python train.py --intermediate_size=2048 --norm_eps=1e-05 --rope_fraction=1.0 --bias="all" --init_std_qkv=0.0182 --learning_rate=0.00108 --lr_mult_up=0.634 --schedule="wsd"
MLP neurons of a small language model. Each row is named by its layer, matrix (down: output weights) and neuron, and shows model dimensions 16-111. Each number is 500 + 40 x the weight over its row's rms, rounded and kept within 0 to 999. Numbers have three digits each.
A block is one neuron, or neurons of one layer that tend to fire together. After each block is what it responds to, as a language model described it from the Wikipedia text at the highest values.

L6.down1517:457454465496549444516536533493543510487509520530528476545468503498502550528523528519504466509503466521476506449464498578522410418515533534499535468443499457516486511426536557505468481527578507496466474531545498566423556560510518436532481517501467511557462490483494443476512526431394536536
L6.down1941:581528509546429466514444501499483529466524537466420439517576478488493444490502442505419479487418457453538528481510513487453496458478523492484496468482549481524471529496523434528486487506528482510460544590505572509521423409513499479559518493476513491496494521489488487539513515508491498523
Commas, decimal points, colons and degree marks splitting a number's digits, mostly in Wikipedia tables such as vote counts, populations and times, e.g. 9,187, 30.59, 94°32′.

L6.down1053:531570493474529548541499546477513474470540494388576514482452401443450550494493507520455501494506535505490549531528485503555511545494515505535494525536474535547486490519543482469444528513482479559467509435447585527512485521539555477490519542507486512491449470505465488501525561516534516517
L6.down1156:467519493490505510516496508520609563567494497533489532539402451568459535482531567505485514529480482563528467482526478445551562573532520511512446518534507548493434511524449538526492534481490509506532485480464487450474524432451532479466560483550569498470492479461580480503478501473512506531
Mostly "an" opening a predicate or appositive that describes a subject, as in "was an", "considered an", "as an"; also newlines before one-line biography descriptors.

L7.down21:481502461490526431499575461462553405475490428500461418500525475446587495549536396472527438608484452526523502545489495530489489455490498509533520509435485493620536486490498462487561481456520498547504432532499506427496486497454458429490529384455443487527524435425507441549431568524495481497
L7.down657:501469501508491566516463513547502466499464470455502491469518536487448567387496501444571442554494451479537515531503542609498504485544486510482525499454513509505502505495487471529553532472502423556450471480445537495485512399512540467503454484448466586537529572478473483595552612517400507511
L7.down825:502546451510486529496500491476548441486497485474442532442547468481433494461499409459529543643549470495495462535508552478497578525437473554542559405488463544482526473508472514533524610443597531508485436494532597472431475469471441527516545565495469513497552457497433507578476458494514478507
L7.down1334:571466465489463480578505562474439576522440515560533408513433474563435474529516421425491507502454457546493510489515489582517440519499520464467512448500490471421540498472526546470484482515470440498521496507489534459501538464540391455538483535500447465488573527475474499446535501543536445542
L7.down1367:490532527519521468507494537496501438523489506500439396466521535522530455504500542576508502538533533529543494531435474538518530514596574521569470515513522502518515471554508565561539480463482436523559449492436558557546429538498402466536481523508472558505486493499574566492452548542463561490
L7.down1525:494531502486442473503525528569359513463543479457550581496509452477404495470507534456493556471484500507417502517539485596445525565518569477492657582482488545455493512585498556489537530486464550467478483498451508492470502497555600541520562564501525586516487567476508504486450500429510499553
L7.down1545:478496455545499419418562535477535427492542528463505458501518535578510513530527554469505497442540514473501492475508453506453453536507555507513465461467443537457537454527455475467449485473543474566500456478526454558424481486488540505569505501488502529498553591514527458553532559502550500514
L7.down1703:428473470433536429480585526570534524544451485416425525492465497489497486478535535472542504495486458497546529506552523474508506453556473483520536499515483536504487526486487484543466524501468546464526534496577473458533487477515547511523535450427481471391503409498505525525411542477479480444
Tokens inside a number or date just before more digits: decimal points and colons in table scores and times (6.42, 4:53), and first parts of dates after on (on 11 July, March 23).

L7.down351:495507501569489456476501515451502497548574502481486511476476519508490476462499525555509549503538520509516555551479445561461504488528526480490458496507482528470495561464450502549505484488530589503501557462439397453506515485476596490505504531496463438451543511494539565464543427547411430545
L7.down411:495505584503568504491502484439562532546481503453499526486539500438497529443571498510475545513453537435438405464515479532449494537444458519485536511480503453470550467477520481517522528537520539541562452456421490523606520541517463521528492516443503475453489529436507451532451489531473564575
L7.down775:546562590493509447481548562486477492527515444494491568479524517494544466448478476504494518530551527512592534532442502522495424424509460541505549478563489479431573493524538483483476508506452560500485538509455508485544499484428493591520509458521477473512527523485438529510429450521486449500
L7.down796:572422408489464504460511488537468531535478421481473502550501489458599540525525504501498479411463480460501523499494533433449488502557486490502506489536509471578495501473534511487503527504502525499493534461486564499538457498542544502522541515462440475524492453553503511502506447540458520517
L7.down1275:492511468503489488529409531533457573554481549474555464445553518497544567485526400511496538481531519438524552435457448490483517457513512531507469521485495539492414504484555520468494456454447448465481482483481387448496465496516529486521483504536461546448483422465520465529467538506432505450
L7.down1387:481521483535462462525495529472530575538483510514417514495471470498430441470583458467585473575529521523584494603478497456544531541499448492552530456462492484496473540494531495500490466476527514530423474491523570366472518472420438486530526483453504507495514438439498522515521436485442444516
L7.down1551:537496506516463496497551540462471497534495498471483541531502516489519550555483460506480467527593461530549524477589576499509477507508523444478505530522510497506510502564549472416503447463449527560498555527512473516568505496503507484561596555557459496469491490499522504496573510476501482477
L7.down2001:502500449479426524532434432524502504506510434520509458489516413508495452448510500508431473485436542463474493523488460475540491515521499518547520530518542515532555464523480495502546437514532623449454496469542469462473496479570598465534470470498498553439466512520553489530500446443453473534
Punctuation splitting a number mid-figure, mostly in tables and track lists: the colon in song lengths (3:41), thousands commas in vote counts (7,722), decimal points (30.59).

L7.down167:545526496462508557520539510523514553524501452458554532469483555519467533485502456576531539536520593541492522575498482423483521478530513505492528460512479475456493492526511588444515543510511487522489423454588491524511547507506528528482472487547538497495490536523555476525521591518516561516
L7.down695:490480569449512511517468477510483528536534447494457455477550531452475508472560527535434508472536612423491515564506531433483522501541544423532480506458538473513509507556556482516540585605530531517490477519509523488448545493421514448468480495424503504541512510545490428529517492452464472460
L7.down795:521530534475495583517528519500475473475531462585460553440477416499515513439467462450434522505464495453497457534471537449467450511444521507545528516533532475475542480467481569404506460487474487491507476459472512526568466499539536569545512515554471508594521535400470554500440545536494489550
L7.down840:501495522593584535511522490476429632445482456605531413504577479446450557520481477526455472482525505568499490499500550467560499454483488497541430504440523518511539516533546543512504487511536479510600473504493576488471552488463479479558444435532518508529532517416486467487482547443443514445
L7.down1030:473477477456448557533537543487549567425568511489483500617492531553542560498516475476470448556490587524447458516561453436437498549495573476490427497475510440484496472541495516469543609504491530472442492439597512575539463490536521481550509486529492538585493496490558456505513506469472503481
L7.down1054:535492532471485584513505593480509521445568535564503530508519409486475533481529511383450569564503559405522455573430501504548505580530481539522546472530515480467519424503514574508488571511487449514510439521399513516543496533501491539539478493500451517524576486494546570476512536482509496491
L7.down1742:521559524475445591457444533509530501495521482583502518443431475437486470461567478361533520464458503485507530578458459458516527485485498508520578503470485491540525526580523402554506504455553500518468411471464538470612496522520457500502541464496524552455509462438523525577533566453515517515
L7.down1869:473585513514522536484487515497503510517546497447545479465419480543545518523578466509463540486492533517456437581492502494506528518516501487519577543469505496487556538469461534502546500449518517527480504464544420491535407524457512514451456494557550476468562448451534565522555570549486512513
Tokens that close a Markdown table cell or row, mostly the line break after a final " |", also cell-final %, digits, closing parentheses.

L2.down88:518480521503551467525472539571497563419544473579470458485504434510497464554461534506561572498473510540575474430499545559533551514512514496511482520552528441476523510568541582483529468503529541467468526504538518492489492492523488553449545485453523513498444482490518581588545474533577469601
L2.down883:548484507519562444553491528554493510514470520556445541535437488588541486447427524516474494509527423550409480473480508461453526436484509552513439553548490588514530510563516477534449459451515452506469524579425465530518579469476476532476504569494552454485495501533539499437502496519540489501
L2.down1137:490499473458509498465529591536492540534561479573478514486478513506511464560471445506484495547456541413496472503486495531498495473455532520529606542495532524530515505452587522473521476492505516558575551525446511484578544519429480547476525505520534499484484534519464526436472475543462498504
L2.down1612:568462473491505504498398584441463528512475491537522443501484490508524533538454472521514483547536482524463507494486458477474509529445525520519455515453504471461456406538516591588498443490458490473507519562398518498491587452387536466436500485552502509531546444529513594491534525558493510512
The token that begins the second half of an entry in tables and lists: decimals in times or percentages (3:08.80, 71.3) and surnames after given names (Trevor Boris).

L2.down208:475516499515501384483518469421544487461534560526556521464465447503483462502578476504474440523498519518504490494526464492572447544609570510407535439512480520558483437442541498528506518510514499500504573469490528488486514533523538630537508487510486543531526474504499528463487528519544495424
L2.down368:484567556462491547473530502392439554520532438429492477459491506474602596492506554510478578503473465475513516537488444529482511456528528486482513451440513541555543525513532533445510439541504446447519480457544509583579471490515591388485512463465512456512532418507473531587501479464545506570
L2.down1377:506493474489501523492465474428469511505597512442518491501507482476556515543467482483501430525505458515467609592494495532477533429511490509435530479479454437528465480493509510499508528533432490522503388521524554430503511499580539482460441519532486529457502468477470415495491508512446525491
L2.down1481:536454606469593468494501521469485558504510538496515596500454537507444578470480419489476511540385490538455506510502433533470391489590439491537511476511602438494506549482459534542461574449508437583457544450530547477488515449455511470450513505527467496411526507508499469563494431455496494503
Line breaks that end a markdown table row, strongest right after the |---|---| separator before the first data row, e.g. sports score or stats tables; weak elsewhere.

L7.down76:503491542468564540537504488411505529507489474550477526462529488533495520556448481564485562475544485456431507588518535460561492522418436488512549499458492434558442528519476536601502553508582558528531501457500425486546484551526526464473546457598563471423493477478485537525458465452466455505
L7.down472:477560544485554488485492552507488430548508547488425553497523492461562560490462518565475476484524466547537545460495473476502499528521505499549436540475559524466481553519518503469452483503454500434520578581491464532466529563452493518481575473481413494523494436533538506491515517471463495476
L7.down1013:489536498505460470567520565520523472526522426590490467511499526542589502472520562535483407514485498546477485507537489488495444512473568523547491517498541543510498549492466522471464503493517513517474532405510539478513496547525447473504502482551467513500470547478586530416416493512579496556
L7.down1088:502484521559405518453513501506517505496482539517595490409523510478497452490503551533539503486440465497509497535453480526456502510552350504483501384520483469455472484474536520488494512520479486504489473559401502501464552524477441475536503466547506540481396486536558476469509526612552528483
L7.down1190:511511477523439550534485495477540487503496439552522496516575502532518460519488478519468546516516538472483480509501571516504499516509477547442501499457497487475481516474476458430468411489509450545494491482429543509502508494551539346579441505478509510566530467485506463450475486494478502461
L7.down1345:454489494485507499429503561461518541524486522533445504503508480504548506450505485468520474505474554486485526487512471464470448491587508477492515453534500503518518483474430389473541462453571419449519468534548529570543465504499461489537494498532514549524560487551492560478509490522466528569
L7.down1548:532522567511442520491490499567485494608538556507451461449366477510503505513442581499487498498471535445491482458450522512484519517519462576498471502498480471467462479477522491571506453574464507533585495559495491553499429491518529559416537440473502536483457446521472434518518480496516507499
L7.down2033:503511527551441493487491539550483543468515488474520471459532523485490509453496552462482454554517479496494450556456532509505531542500485561430579497547520482491463410491519537514500547494502531530517551536562477525446494518474467523484509522460555547535527538548451480499494444478466446415
Fires mostly on the article "an" before a noun (is an Arabic, as an alternate), and on Russian/Slavic given names and patronymic pieces (Vladimir, Valery-evich, Sach-ko).

L6.down623:536466530532493501460435465509546575479454551501533551517438476463581540497504442490460554510506565483518507525504483474514527512526499518515514429484478512504516471541490474474468505453550522508453497476452519498493490506538542521467407469445439505525443429470520524490532399517522567480
L6.down1243:535519443544482410512570474530526475542487459496472458555536525488494461513554505541481490542527502520461510517528558504485469439540475492567468556476522463553444477508456471572532505475420433509514411479462453489454478473471535516541467393526507517553526494436463448481505495503487526487
Separators and leading digits inside multi-part numbers: decimal points in percentages and vote tables (27.65), time colons (3:41), coordinate marks, year prefixes.

L2.down365:519553499522567484529487458565537480448453513437479596644509564472498422512585503549532542493536536503558515518518492540480515511496479440510444530507587448510461457526460487432525505465401555483478528570564496436470515475480492545493501467532542552491483529544509473510406483490565536521
L2.down568:588457532482531502443493538496463598462451460516509496442445572492494511456467520481568445507454549520509537476499518438535465472513527456520451592469539500529438470450497507453496503586450488524515537579569477481519567461531501513509506502456449487537447470492436482540542536586508603526
L2.down972:524526548484514467481439549525490516427487545468504530505508500510434500538454517489458532468521512470440479490512465465520477493478556534554414487468521546499484411510477505452462491508499513535491522498559433470468509484529508493543509452473547448538518554490523460425498477430550493511
L2.down1604:549524507459441485538469461514505487539508488425496521480520489496471522554487470453591533493526584596424513560513514449540439475523595479570559540464533522572539507422485466493474408521508460497497460465458525511478571470492542545445483512451529457511480550528503428542567515454543477516
Punctuation splitting a number into parts, mostly the colon in song lengths and the decimal point, e.g. 3:58, 1.7, 31°15′, 90–87.